MLP neurons of a small language model. Each row is named by its layer, matrix (up: input weights; down: output weights) and neuron, and shows model dimensions 48-175. Each number is 128 + 32 x the weight over its row's rms, rounded and kept within 0 to 255. Numbers have three digits each.
Before each neuron's rows, "fires before" lists the tokens most often just after its 100 highest values on Wikipedia text that the model never trained on; "fires on" lists the tokens most often at its 100 highest values on Wikipedia text that the model never trained on. A number after a token or word is its count.

fires before: "t" 20, "m" 13, "ong" 9, "ch" 6, "ate" 5
fires on: "r" 27, " ar" 26, " Ar" 22, " r" 15, "g" 6
L9.up233:157171130193092162117112116112068174123103149151153128102123100138120142079093116141102185099108193144082130176105191159133163168115114066156162043160107111125167120118129162137078079147110118111070121198127164179190136096133127107165130188161113082091089138120064110127128147147148124108155131131071153137112135107144136111134203093140110102141125133107124107083082166106145165115131
L9.down233:100093069164190148137096133053112138138144124187154135145160112167069076159097123070166098127135092139158158119224110101119182151078128140158107158118121148131098122111141083097142095124105088106182129123115123117118125140131094162097044160100144134099138171106095116149175164140142091150089103113133194162083100102172126108175131135121131104157190137187161084140094156071133117158161

fires before: "\n" 42, " The" 10, " E" 6, " A" 5
fires on: "." 66, " |" 30, "s." 4
L13.up80:136179203133144123123113161086092090162098135116059162157126153113110130127131110122047074129109187133103135061142162171123166161125148137159084092139161163092146180124202129160114178081066155131140105131110096146177162132145099144159138149146129121076168186114108103111187121101113099155098151084111147132113153131086124026150076145092087135135119162105169131135105150097109101120132
L13.down80:162098143164111157131117120152115104226137126075132094109152110052124080150172157135049093146148161126179154121121142092143123147142152125099059121169121079070118112114183147110101131165102127121133146102099129142157156110148134138157140082130119108180130154160116098194132116104144129203144153129020108094125131127086212062145146124126091150147147080123110116072093111164087095095162

fires before: "e" 19, "t" 19, "u" 6, "s," 6, "s" 5
fires on: "id" 31, "on" 22, "if" 13, "ard" 10, "ort" 5
L9.up653:103098146161141097090104073185187107174120091115147111159123081138150125084175152128133162151135182069096080185115119154160085153097150147121088130068128133165184145186112065093150094148099147054121109158117104134157097156145176112093140143114138100168128174100171102106128180086127230126156039098174110121125091081134074142093081105136142153127130116143133142202094147185133086126200
L9.down653:149127142149158089172135177161161132121192041118096137161154088079109127152101110162118130165092172121052153103126148128131100109101147177116191096144109075103111066109135141134120128121124061109045114125159162104104137152086130192161136115120131154136108135089124090122156141132137115080115140205047141198140127075090146089134138147090111134087194141111145098090092163108143093067100

fires before: "\n" 18, "|" 15, "-" 13, " of" 6, "th" 4
fires on: "\n" 53, " Mar" 11, "as" 8, "re" 5, "n" 4, "al" 4
L6.up183:109140131148159121132092186173103104134101098122106134105114092083173109118158153119126115112094077172107114137173151097122157133136164157087179108142141136142144093068076173102090090167138115085130098159177093079201086122130134074057097135135082077141162127128124099111113092185153150198080179216112139143151166125175125133168156120168109180124127148126172115071111106154092128136110
L6.down183:104163095113145160147104098138111165135168117192191133151175095160122071209107181148136130119124111138112187145099178170128125100174069134090133084136121154128086104124127119185171174161135048127169108152152086107099124107142144092105089071108170129168107161139121129124167150120133172143106112148110096116133115186129147051130127148129139100184142111140116124133098175106094142098097

fires before: "s" 21, "ition" 17, " (" 10, " |" 6, " A" 5
fires on: "os" 59, "." 15, "/" 15, " |" 10
L4.up381:145146154091175085126191122103144112153168124162169141167109222081085111093177103184150088133126115081138124077149133108073108124104075110182071109118144108138186075112185158116188174092093115141149110102138108125172107129124090105154136147110159128092129105127151145107106192088129160163121119092132160154166124119107160082126134108103151154130107171091129179047074133097097101135125
L4.down381:106099164134144131105169118091162144145166102117111174133154163091137145137113164135141110112122103081141152108138122089157128127141117126158094111165100120068131119155093125134127122171116118155114123158055124144139124126129071132131135172104159145074110180134129151182144117076133170147128161132130144173164070213057109154116120113167123114073100146083152166036094167110100140110170

fires before: "ay" 21, "ace" 14, "an" 13, "at" 5, " W" 5
fires on: " pl" 31, "l" 22, " m" 22, " |" 5
L11.up137:150067148165117103210127132121116133174088148137148137083084151117136162132140080118120083122140113119078152124120107142145107111139090129169156101155106131146132142128145118112087133041098137151093136161140219079112138115101143143134180124144057137170135078118170112111104184114085148065138104102115138160119144127123050081112120115169107126127140140093099155126176092103144175173150
L11.down137:181130122131137098159122128104172152104087140158158143210179123194093124124157137083056123103175151181191125146142122154111053126162132158107149128158144097139183103143175082119157082114109137108157150122149195067123184180130133121107055108109139102124100114126106155134144140136187130098142163101138065137078132147092098188127109169122113147057129101093081131115096153084107090118146

fires before: "n" 24, "i" 21, "ies" 14, "ial" 4, "t" 4, "st" 4
fires on: "ter" 35, "er" 22, "or" 13, "ar" 10, "per" 6
L12.up15:081129068187149136134118120012147079157089136105126110110074144084129140105114128130136127170138106094168045172102169089102136178118136138149167103123112086155135089142183124125160106118115122111078113123156154146096150082206127105083138195140190110138076074172147109143092141132096147114103184097097124134105082103134101149141104118178125160143112158124129148142138123116125109068140
L12.down15:126143111145112111118096116043115139120114075099108062122114148096092113109100167169133143153131174137126051096135105136112089181116172169161141113068105133140160140197062183096104119181098142123156124240052138143112141175127187166123180184144145126131159161116119130143093168121100121108131112149157099115102076197181072083111114089127188115123128137135127152158163097075122128152099

fires before: "t" 28, "ust" 12, "m" 12, "ch" 8, "or" 4, "ound" 4
fires on: " ar" 36, " Ar" 23, "ug" 16, "est" 7, "ct" 5, "ou" 4
L8.up311:093118139182161197191095105126083125153127101174145099131111122142126148170056118105089090116100170114170198133122109068165159134133110130172088105143123128107147103086116113150091153100127191105141134163073062134155171107123174108160145052109122148122150151135114164076127145186194165104132162139137149119190158140133203124115105158091091078173184144125112171124133175099125163126089
L8.down311:107130146093165113173140107130148106119125057101181111075168080129101043132139155097125100124138144132201154147154122149164133104129125177157127116151147090177092143165091074151091135144110163119120153140128162141154119106124142153102147134132152169142088167106082042140165175156151163107161141136133111192114050065170164095053145068080164113096141157181176163111084111112151063119118

fires before: "ory" 24, "or" 8, "8" 7, "5" 6, "7" 5
fires on: "ist" 32, " 19" 22, "ign" 9, " h" 6, "t" 6, "ad" 5
L6.up66:141045142103106126146146112099168174111096072128114106135099140142095103073162143156112077122102138089150197139173122172126129119169121150121076099104138129103123073142105149167128101135140125114158113167056158203122115183113176085088157174121192130126108146105085131126106066129123126142074143121116124171135175085159130127142098142127181142142090088133118122078143131108157200158116
L6.down66:180110172096100103121160129178104122136092138150114102119169124128119175144062167099146111123176180127092113101067060131059093106184152122126120174115146137165129157103120114131148158117120160088088102136198095098083134111133041111153128126137094115082161146154168112156177165109154100132156192193145128100115096150052130139102139141095144138156140102106089094153109135166145103135155

fires before: "t" 27, "m" 7, "ound" 7, "ch" 6, "us" 6, "ated" 6
fires on: " ar" 43, "oc" 15, "iv" 13, " Ar" 12, "h" 5
L9.up348:174145131113099129100132191131110141160075116131165138156150085109072077123085087082168160144076140043087093118079124112135109171092110106118108088134093092159163120116113109127096164073115139142096149163102159081137101119197128107145148145128132123073136138157139047111138143178172093168110149131118185087158146141146109155146153096078156155166104169126172208102171156133119135112099
L9.down348:169156130134124163162151110074140140141171119109143203160114127120085134107128159122172122094112135114169168138142134140104118063167184124137107071100129169120162152149133089137080072142118099124100185161087138115106165113156166151150125154140117139081081166118133115104201145108161208112134120112080149155133140124132149114111115137147130063169135187127205108108058151150131139103095

fires before: "ay" 20, "or" 19, "es" 14, "ed" 11
fires on: "ri" 23, " pl" 23, "f" 15, " as" 7, "g" 4, "l" 4
L12.up637:113100187082101142143111133088137209127180206117177091167112122117101167151128147174169123126110163155115112160045157120170120203127127150124169122122126195103106156143103161128097136143139157177086155104100197120141052125103152103122129067118106167128138136168080087106127119112113133091110132084110144104102140036146160079122135129137099117163118129135149114149105134116157161178086
L12.down637:153119104124098108140141121145119146113147131173154085129073185090161105158210172087167127139099181109177070135131139171120108086188073114127094115090121119081192156144151106127116111110068077137148125150154137146133106102101146172110118121149117089089067096077095131108125133161202105130158120161080107125087090118076136151141114204134124071147138118074108138087101178145133100138134

fires before: "ic" 22, "in" 12, "t" 7, "is" 6, "or" 6
fires on: "l" 36, "m" 18, "f" 15, "our" 4
L9.up39:118140173060110112135106177174091110158128162123176110138071167119152119150099165066103133200102150133161082093136158130187115184146141093161164075156130116086094196118081152093150193114134135106047144140118099120121097107096109195114159091130167107130170103135108084089090140162143121160061085122167132162112141142153129134157118090090097120136172131135110100122142110093061167137104
L9.down39:151225110129153150197068141168150095153138063105124166083094168175128138176083177119167135146118150125146100128137083139097149069125109150149126067119155092128129160104220128167103126068087113170085128153190110147115109098122154123180205126164099186132161077098093104142118134158108130132158145089119171131094114149123138117112109140187109092118119125098133104094110121125136154140162

fires before: "e" 31, "et" 8, "es" 5, "ing" 5, "x" 5, "le" 5
fires on: "om" 37, "id" 18, "i" 10, "ost" 7, "ous" 6
L4.up180:141127142135128101090068143070095112107138096128098073146113035134137114093183167127115161127119094136126164134132160118121104175119140188132198140090084156152137105102170168121136113137134069087133167134134173122130106096154155150130106100140202100170100113128095167121155139157134118147073078181112112108129149169172102118131110091119110154115082098067119078158124136157178146140135
L4.down180:116100137119139177098117132122101131119140083177126190151112143063155180133084163153109132157176198088068111082141158188061110133093124114054136104084131110131134087186157125116103153147130165172089123159100106086164118238124149101104140121130085097120071077106135147165099138155126210141128144093118078128118107153134127148128116108126148154194121152134162198106101138165105107164139

fires before: "ow" 20, "t" 14, "es" 5, "ction" 5, "ing" 4, "ent" 4
fires on: "l" 26, "on" 16, "al" 9, "un" 5, "qu" 5
L8.up168:117126139161119162122168111112147134110175116197188100113132113115123168095090167150153060041066105120104094117117099190147101144135084152134072062083135163104126159186142127107103127078135122070099166114126088111142101185132112144104112102203162144157075142146163149107135197166139158122061153121210125064116120113137167105118124137130178089137105110133163107137115100116197173107133
L8.down168:100139087081146160146131097093143149077140164071140109078106108128113128124143171114133128176081183125114117110135121055153130095067142195140151145080148111098079130086142099185108143173085088124148156127118137120183071131131149125154116077107172086101131078102127134176129112081117152128087107139140180139164187133093114146163107161187144153134133109146155084101086167151145130118146

fires before: "v" 20, "at" 11, "f" 10, "b" 7, "l" 5, "al" 5
fires on: " de" 63, " re" 21, "re" 4, "d" 4
L9.up670:123120162092098134119128165164124091149129135088098137172102106135097174110129169141102159083092076082115110138115102153072113175109152116123118105138140148132142145107124126113135145107083176102187163173127144098081163145137119135172129146130131166180100123151139109112173181148167115050145146140104136245135184091119159067086118164121087172111099115096124139107163116163135128195166
L9.down670:110149121175118151160088115104059089089085066102045121108117119206100137109131151107146135127118174110073113171135114108179133155184128136113112059142154103175096145124105134125133137135136136190160138143133180077147106155159174106125149206120094146095113077116112128136165122070113134114156114131099094139075157166130174096129103092120201199116135143146123128152136121162124172170124

fires before: "e" 19, "ed" 16, "el" 8, "ing" 8, "en" 5
fires on: "ov" 23, "od" 21, "ak" 20, "end" 10, "ang" 8, ":" 7
L5.up355:090102090140138152120152130148107124181149156105067158126166126123077175183179140156082141147151162116124088119101121079160133167122061118149098127087121123126132101123116156108122171168119156120094139134129083088119106119050126157169101109188106107139078158120114121074064133093140084161162152161136147111108194120163125131138123145138138155111137093119105072112162110166095110149159
L5.down355:089199130109143177120151137119162102221151090053096108153114132122151123069132144109132112136147101154108141158141136055213143134115166141139129111099107167111125114162157115137154159075160130085125113123134069124087165087051096127193166143121101107110118206107153179095144105088126144170162176134149169093117107138152103180156121115204113164097171139146138091126088122094132103110148

fires before: "il" 20, "k" 14, "ed" 7, "ct" 6, "h" 5, "p" 4
fires on: "an" 28, "u" 23, "a" 10, "as" 9, " ex" 6, "ut" 6
L11.up677:153150140066101174141139111131122168138094102122138048097075155108164142140138096133139146138092083179075140141114061110146127118053095162101126193111187174125150138159105129116078121095118086110163117187099069085131150094144126161141164093096116192099123120188113147131147139172141076145098162089155079137174195123128111120134126135108155148140101090180102202174176123073094160139178
L11.down677:114178075131134075169083098131102140116113131109142132127111124122102124085118154115162134129160116124137092137109144147108096154152012160172104126127073101129115167141147096109102094106156169194147123113179201155129096096209101154120097143124046154163087140050135040188119090130177104082132108110125086150104130136078150135164173172131140138133109156132136115123168125104122116076164

fires before: "ag" 20, "g" 14, "v" 8, "b" 6, " R" 4
fires on: " Le" 44, " de" 40, " Re" 13
L8.up401:159124141114071109168137172162093120174075134115117110167123121113125078081104093147126129204165128133129111135212159118202135163121136137147186112156143088207073160130137152103122130125182066109158104128090181094141167119073132131129129148117176153179118142169141093143117124109126096139207127188117119113148160138131186101072122115111151102098095110187132122129118152084130117117095
L8.down401:107138101148106172102111150119112115087146181165141155094120139134116153178155214086158134136096145102080150141141141160137078156097148109171080030157086134105134099075109105140139115120115076114145045099076186118114158156132136120134133129149122151141169079081100106140141132106101152124158106113199157118091142104035153144118163153154177117159128093133166122140193146098223111122133

fires before: "ay" 23, "an" 9, "at" 7, "ac" 6, "ace" 5, "ant" 5
fires on: " pl" 48, "l" 21, " p" 7, "ct" 5, "ent" 5, " l" 4
L9.up544:074130118119094104216116075089160155133143162135156118189061094119118118100147063086164073149112106133164148145127178118121105173123127097102123117174108194109171123123123131125128152084097110111140092202116172112143178141093114162114185139201083142112141069154116194163141131131110113091137128102168080088146096135079137097127125166162145120120063172134164140162093094142128113188096
L9.down544:107151111126106143122140163170146176071119144087117129166169156145141156203144166116121113183076093173141137117158153189125088172148101119152124162117167129106133129144170151127156126122137175141125096103134120087157138137075037133146147107115138155140106077124110160180084117126170125178120144096123096158138173150141106080140128155138144100074152128069095134130096126136091137130150

fires before: "e" 18, "ld" 11, "i" 8, "re" 5, "en" 5, "p" 5
fires on: "ad" 48, "ent" 19, "ou" 16
L4.up605:140156113181123159105091122115171171150143152153065155163113148119108084085148101221179130063167109097123122126155104069088131174102118110159165172069093114151147083103110121189112108136116147090126173155131105110109158110137157138072155110151110061157068147085071150100104135153136140119052158088136115136159222095103125128121133135110105103124152119169084130088094117111118119077080
L4.down605:100099094106114102166141128138134106097049111134176116148157151131104140092114167175074120122154134149137123075122130137099154145171144155135149160127129114055095184119083150130174110134063164121180183165088143167171185124109141156108106105113120130108138188136059170129168162125154089112191136117114151191112118155113135178085148134153170117181141116112161168112134155129111075143175

fires before: "ut" 24, "/" 20, "==" 8, "ct" 5, "il" 5, "t" 5
fires on: " " 41, "a" 23, "it" 18
L12.up152:135133147099119179079197129115095075150191123160127067105121110085133182157190161176112153098124103086140059148117110145208126138091102167151123118112115083127147139152083131102114143089128146084106102196133101188179087133116129166114173158174091165069188142139143114147119153114093104149112087082176192119127160151212133126101116095112132146162093155127111172132131123098137088117098
L12.down152:129149167143109052092091154128116147177126128099145115112153088179152117133131111080051136131122084169126117199084103159148141087122091129156085130168120105121191139153180111101107175105104087123186099138118099071125147112157189080106165152088126134107137116121113114171126173111093161140109146118175094151098058135123172109176127161125174095062184186088160127096183127132155161089197

fires before: "\n" 56, " 1" 10, " " 9, " 2" 4, " 0" 4
fires on: " |" 100
L13.up206:135137090116153088132064175102061169148147130133110125145113141101161138156102147138035127111135099113111082116074136109079148106195193095119150090131104100073109105125180121072148193108170130104144100080134132160159154140150147093166186098121093093047136106159130120122142122130144115170096110108112162104147159093169187094105121116185112131127131158138132160121165109169108113055105
L13.down206:066142077186133097082121163168111153167095158194120082192128113115103104186135216115069120071085103076123151102111129131093149108114132133115177123090134110195141104148152136142095152146146128117072165158149123059153168130144096096157105165141090140129161078127148109091137192144110079124145132054116114133145117081157170044115151114147133138117176177080124165134141126116113096065130

fires before: "\n" 77, "-" 8, "|" 4
fires on: "==" 52, "===" 26, "\n" 17
L6.up305:167092108110158075097127174130072101127118140172083132092095097193178131135128102117120100077138097126116127113109166120092170133110158098134128080141104111155120106154203159118094121122165126187142104080119133121159200127181167150113152121161131086172110105162089117113145083090130142128084123109077161083158140188146160103142103138102148164142103153074176100128086109150177143095126
L6.down305:100224124141072173148165169118085131069147142139185169186137084123108057191149169167129102116113122136106146136073126139148102161100101122183150101185135152135073131106114167038104137125161102080099111165180103099166073087158159142144156144090142139138147125136114131095143118167140139106143154168121102154148143139116157086127104136104117136151131076113126091149096130061098103158156

fires before: "ed" 30, "ation" 12, "ing" 8, "ar" 5, "op" 4, "e" 4
fires on: "iz" 24, "us" 24, "is" 13, "or" 8, "ul" 7, "uc" 6
L10.up737:163147164152137123092140168133201139130101108135082174115099154103134136135186124118150081143096127087073172164175087141138116119109167118046168189125125164166134147117086166133114141183178110132097105086150110181100110099089163128129141144105141125103129130151141165108156091095072101123104145111125079132107135140094128160128137127129081186138175161118094166161130145107138121131209
L10.down737:217178119148138072125219044083157057182112123136121102147165132102119071097144165133062149155142138163099164103127150114099168129118166131127136097200168130110142161151147161127121127105170127123134134162172149116116146180152095177140124096075154128119146088080083105159100124071117080171078167149149117083117111189121135105104081119134182117123142191134133151111133145137125126174104

fires before: "\n" 34, " 1" 11, " S" 7, " 2" 5
fires on: " |" 98
L8.up656:131159145115184083148128154120061142184187154083145127147149112122158155128101176151082104069114140102053143139100098120046156182055201187170049088179139148143120119140185138112151172144151103073137108123101086111155145131133071107147131162123160165176170113128137117150163123143100125119124115099085164108127127075179149068137165092122116126152186139121125167112164167113193152120105
L8.down656:114157116114157150115120148166033119158131131195083117128151084148182097163116174081125125134092219110135109114084134163106077116133174139111147117192101106149111130115179090173110143071136135130128130121125129082146177133110037134122164098114092124137153075139058101149155086146131119138137134069155108107134140139127163082158132098116071123126183106152145143120101080137183145067063

fires before: "-" 47, "\n" 27, " " 6, "|" 6
fires on: "\n" 88, " (" 6, "it" 5
L4.up85:120163055143155151095154108103090040105092153171156141109121131138146092114126073117093116115126090100163154098107086140143115124195153140153152080113155141138148076096183119129154102117143142092139128115156120134156140137155150146088140123090103128126149124155113129159087097104136148128114150134159172088157195127166134112116111067163154171118120082148149182211070084150136080127200
L4.down85:096120156145171119098206140156081128082164114159153125128129038126140139167076133158132151045151167139078124136061163161053115167097077122112113112141124112111044151116166109151117169126139038110168149128142104145155161149110166116086162126164076100166133133113147088111149100082119151165126106172088074087159115172142132092155134204105136086161147154098135161142167131158139130126096

fires before: "g" 15, "v" 10, "le" 9, "b" 8, "f" 7, "c" 6
fires on: " re" 29, " Re" 28, "ou" 10, "m" 5
L10.up380:175136190172142138110153190105065147141108135170150153085136142133099159102146171113144200092172132123168118164178108171100104161126174143126116084136134164108103179064103174144118117159117122121148097158131121088146128099132094118131142146123165163137106132140087112114173173105148087151158105140114111115154150120187181148028186080105100175066128146148100046170166168109122161134074
L10.down380:153093120173132113144116141130088133119139083143131092122121154133041185107110177165168172098169150087111139076145154099112101076160128116172111127155108089164119116102108079092102156110137138146156154102112199094140136178153095114089127105156080098160080061138156129081127178094125114086186101132181134147094113122109202091105129157094183135103106144130138122147118089104176207126121

fires before: "m" 29, "p" 11, "ber" 5, "in" 5, "ent" 5
fires on: "om" 44, " com" 25, "re" 8, "od" 7, "um" 5, "im" 4
L6.up308:153123138155132103192140132160173127140113121112192112112096160155119201111145125171170130199125090139120124100126154034096094176148141121149134127117142098157116130081165144067200105095144154115144131151091115151103108102025140051137092131201129165156108123124165125075132144090112107103171099113103138142077162148185088145165075165092052154163161120154132093149111143141130138125146
L6.down308:141174150096123112122157171144123103124080089114167134084109158162147148089115126156127143099129114175108145099081106169097116094128159098121141137109160128123112100149183125109148146115125093144134158089110144142134094147127076186155107156131100166144103166146119171033099151123068183113145123104048128117004137102151124178117130182144137124147162090136144174084171134148136129115070

fires before: "ed" 33, "es" 26, "ing" 11, "e" 7
fires on: "am" 23, "c" 20, "v" 9, "e" 5, "uc" 5, "m" 5
L11.up735:128103075168126164156170175081092083094182160119151142158169137091142117121127109170143159120088145100117094125129106134111137099127163148115182086100112201081091176195124211101148208129167116110143165111095127133137113162197106115139150120114139126163094169175130174143148088096142087161116101132144164114095124099120155072119090034072142169156167109156150113101138149177164162128108
L11.down735:133050098178129192069155104064160080085161095122174131154106189136098125148158096190152058138141160104088204156129116127155122168138140137114141124139111156138157131136132127067109132084069140104142112134019114073118102160152199106106115141122150129114171182137128142165089152133103062107126133125206183140104091113131124149127114197133158166174095109134111099120113170181167122151139

fires before: "le" 17, "c" 14, "v" 11, "p" 7, "ce" 6
fires on: " re" 85, "ol" 4
L12.up633:127160176142128134166156219130031149155096113159149116129110128140109149129091132087114143067090142125116124125133136068164114152114126105170105142092080092129132079107133171113166168118142115125176075139118075076146153083122104216136140118105102124112104131118180141070157119141115103127076073100096095097122135206073177157116089099155147103125147086151143129124179133124199083156047
L12.down633:103102121147152166158108109091125064123128073158168124139113129128091189124157138137161125140140025110103064159174123133152098086116126167136105124110117096117103149163140103164097110192146094116167142115129120092109149167075171167094128195144132138121095053121183141103145168132111088071148114111109167092140154082132120145129149098129156103119143110081123130017108088112123099111127

fires before: "es" 17, "all" 12, "e" 11, "s" 9, "ent" 5
fires on: "im" 16, "am" 15, "ic" 13, "b" 12, "c" 9, " |" 9
L12.up278:163072144137156172079127150154114132120166137179092070137136181178129108094136134113157095074112141128154132125116173133098097169096158143115146110116066141079109172108165101110077146121110152156122141123178137137160096149096167095136162100134106164173169168115113167129096178178130148159140137139073139133123075066152019139125138103136093083173170080140191151166025097124136128108177
L12.down278:083064153142129121137141126112109094115128154105150175156128098144160128220129154076151117156121108084108156112085175152109148116104139135100091149137131083071143108165194124153121128086117099122103129128089152157128093088129111157085141143151147182141098077080128143122167085174151125152108138156128080123173148131036150101159139108099137139160148120164137072128122200164129126133143

fires before: "|" 53, "-" 10, "\n" 9, "|---|---" 5, " with" 4, "ed" 4
fires on: "\n" 77, "v" 6, "ed" 4
L8.up577:130131104114140134108139149153153110125161090154175139120111102159188129149098117168187099140116092153084137117115112145101131098198163103103157092139218179119182105146114205152158084163125173073099096074159117155166097119055110086160102072121050148129133112123106094115160115174123125136090166084088129101096138117142118118093115166121151157164100134132145151160108106141123147080128
L8.down577:124107158136135122142210111122116127063147114190098107052168117132079150139123153130131105106096083119120097155122082097115147143094165130118147069138115109135090143104138150196106184127082118122134117118165077123109094121159197107167127147094098100137088119144133126111119113163132145123161123135174089149153168195173161101080080146162104115234135122188139127120123164112135142121132

fires before: " the" 14, "m" 12, "mer" 12, " a" 7, "ic" 6
fires on: " for" 79, "om" 12
L10.up19:180157181153118092118089141126101110145115094138165155096111132181139110087123085148130099154104060122138100069097087097134171157132114160102165151113123131132070146101152114197181163075169138121142155058080158178081136138089133113122119187147128164140105158147106191061107085139138163143135166132071112137088133079139091099144133180114143057060123136203098150093072092147176139093135
L10.down19:080157107091103095166114099109125129186100117103092139126112120136078158080156118110118165139158082119165135145076215122037171169120110169149128132153205110145106096155100126146137195174223110155121142153085072093157074159138098162143152113150172124120146163117111198121125101160076096184163103137172111127131129162127102145121170094155116118139155113122198117149136120072083126158115

fires before: "\n" 22, " " 11, " 3" 9, " 1" 8, " 0" 8
fires on: " |" 89, " 0" 6, ";" 4
L4.up208:074109120138165131135163143136094205176139082134106134152104152176105158083099130098054135158136125086143094116126144148071137108141195116078081176187118159109100140095135100132094158141133122059165129145127114135186058096166150054164148073113115151120145128155134146165179117128099200130168142113089136097104088131171064088182105161162108084148144103145134204115135158135135145091094
L4.down208:143098157115159131111063129142109117134107119112113099056116127161166176105121146082098134062089137117122083155138129161144097089160164130109126159163136125175103143199139040172080150010128121099126099123130113103168122140125141141137162105109089114115127094191155140177104095206115190103132206115102109107112100175119135135147147131220125184099141096137096166141135134153157116077173

fires before: "m" 25, "e" 21, "et" 8, "er" 6, "mer" 4, "ment" 4
fires on: " com" 40, "om" 37, "am" 19
L4.up337:170120148077101095158047156085080075118103091151102129120112064141176124153177080109105158077143117153158153132110123106117144130141078118152143134117109097116158133162171169119205146137140172098187145062145117129079129136091143158196122116173119162185089159137135131083095099088140110162126134103120149152110139176126042083134163107100164148158142097193099123134123140122077170118091
L4.down337:110159135138191129166132172192132141056133061101177140119118029107138118144136067142134164127136101114120122183084112094069110113126131097131144165168155095109089124135165116092141124122090120119109124136078197189098107213136082109110151162131117108077148134132097194125104118095130123097078171129098103134109124139163120121111111103155091156169137101163171136116152107125137091104123

fires before: "\n" 31, "|" 28, "-" 11
fires on: "\n" 79, "." 19
L5.up158:110100103159121130184097173117071104152163184170099118134124117098184157124100133127128110170101077158095087093095165119116161114155133122083176106082120174125127170109082171113157085162179118104140107198144075075143110127117087082135091107162084155124151128118144123140158135120165137156134154165116135082128188075153178105131160112108150129162167113098147136127149096148139131145121
L5.down158:124188162124085125190146111170147079133092137189132123134149071107123089163169192147130120130145135193053162110095126107140185109179099159118159079152182119073082163106105143141099141149117105102134126164120050131134128164150180083110072137125172111148159144112074068126165153117158108099161135150058119116181101141095141088181080146072130118202102173092082126150088141096117119130153

fires before: "t" 43, "ch" 10, "s" 5, "c" 4, "k" 4
fires on: " Ar" 23, "on" 16, " con" 14, " ar" 11, " p" 10, "rit" 5
L13.up215:171153190099176136231125165080080112136145124142194161135126117135129128102196125179177127156114102097137162110111095089106093159072098132094162158075121097112184083157137156157082200131117133095085121173144118101184145148141146104054094113148195122057047132126131118084058137131129144153116104156129111130170094124132138146078129133107140127130060096084171150119141088138154110140141
L13.down215:120102132125134167184130104082105110113114154141133160120128066148102185180076150111137135150118180119135118060114169152103151069127156138117129139109117095174163234104079135117120075152119094195158125120133161155111154212117138175187147118129165088094113153159142140156147116070153160128073149177129105133116142125152160138145149135116151137090094184095168052153114126102125142162141

fires before: "e" 41, "ing" 10, " T" 5, "ld" 4
fires on: "av" 43, "as" 32, "ld" 11, "ou" 5, "e" 4
L5.up58:170105147140121194137176093115129126183146128153121143165129144114148180163109189198122145109122089164140090089169102153156195150098097120173119133113151182173110116082109136148168091123138193060140105098122171142146089138111084096120104103111114066166120050159158138172011118120097166101131138094148133103107206074139056126093096126097124127097149109128106125121099096149178132098116
L5.down58:075058084148150110115128097136166153119108164178084098091097153114136102099186122157134124154136140180123161158088129153076068091105167174129155091145135149168054127120123135151145108123154120209090131145150115102105161111188055108142124115109076105128142114128083139122129126117128079117133168081131183102167110102177202140138160130132131083147217151110097134092082187142131136120126

fires before: "e" 37, "t" 14, "es" 6
fires on: "id" 25, "p" 16, "f" 9, "re" 8, "if" 7, "on" 6
L12.up285:127123148131160150132154120112161131139103117053220150112108121133172159099159115150114129121118183119057155144071180093144116085058165163134141158041141129095127161177129116049112122094093137090068131126123091129143118166109132158125105104167175114161142208109141108130087168105124129147151147090158102143133089115174142071066167122108124110160153164146119115088122159104169170128178
L12.down285:042118070137139177170147079097166151112100161201079121152154072127135153143147100146103143060143193114108103150121107154148137092082085168101108160096114118138174125071106160086157130144123124105180180092129121129125092211128124133102183144097120109091156115093116158173134124093121146141125131164080094149155122098099128199058108128145131112134097117105198131098090159114120123163133

fires before: "ed" 27, "ion" 27, "it" 6, "s" 6, "e" 5, "ing" 4
fires on: "t" 33, "ir" 11, "os" 11, "s" 10, "us" 6, "ot" 5
L11.up574:099095121147136111111110128156117105160156134105122155137051180154159124152094166135113108099121142141072178168126148105139098185158215118088147139165150192100105099118112132101140138138114094143138113096066126116083120136082188107129161155088120144119106122220109152105151142166144101164117185129168141121202063128117149111117077116088154160123134094119112134148105142184154142086150
L11.down574:170086169091121086173208130110117157099136073117107073175151171081099114152103096138067089086123154182135106139113188151109065147114131149164130116152122192140086086170129115100185088104169109131161103057123197145152085104107115129177074136097143089150160107111117135191170112152111128117133149090140118089115128138073156142134123095142072138113095159164094165111097196143122097148166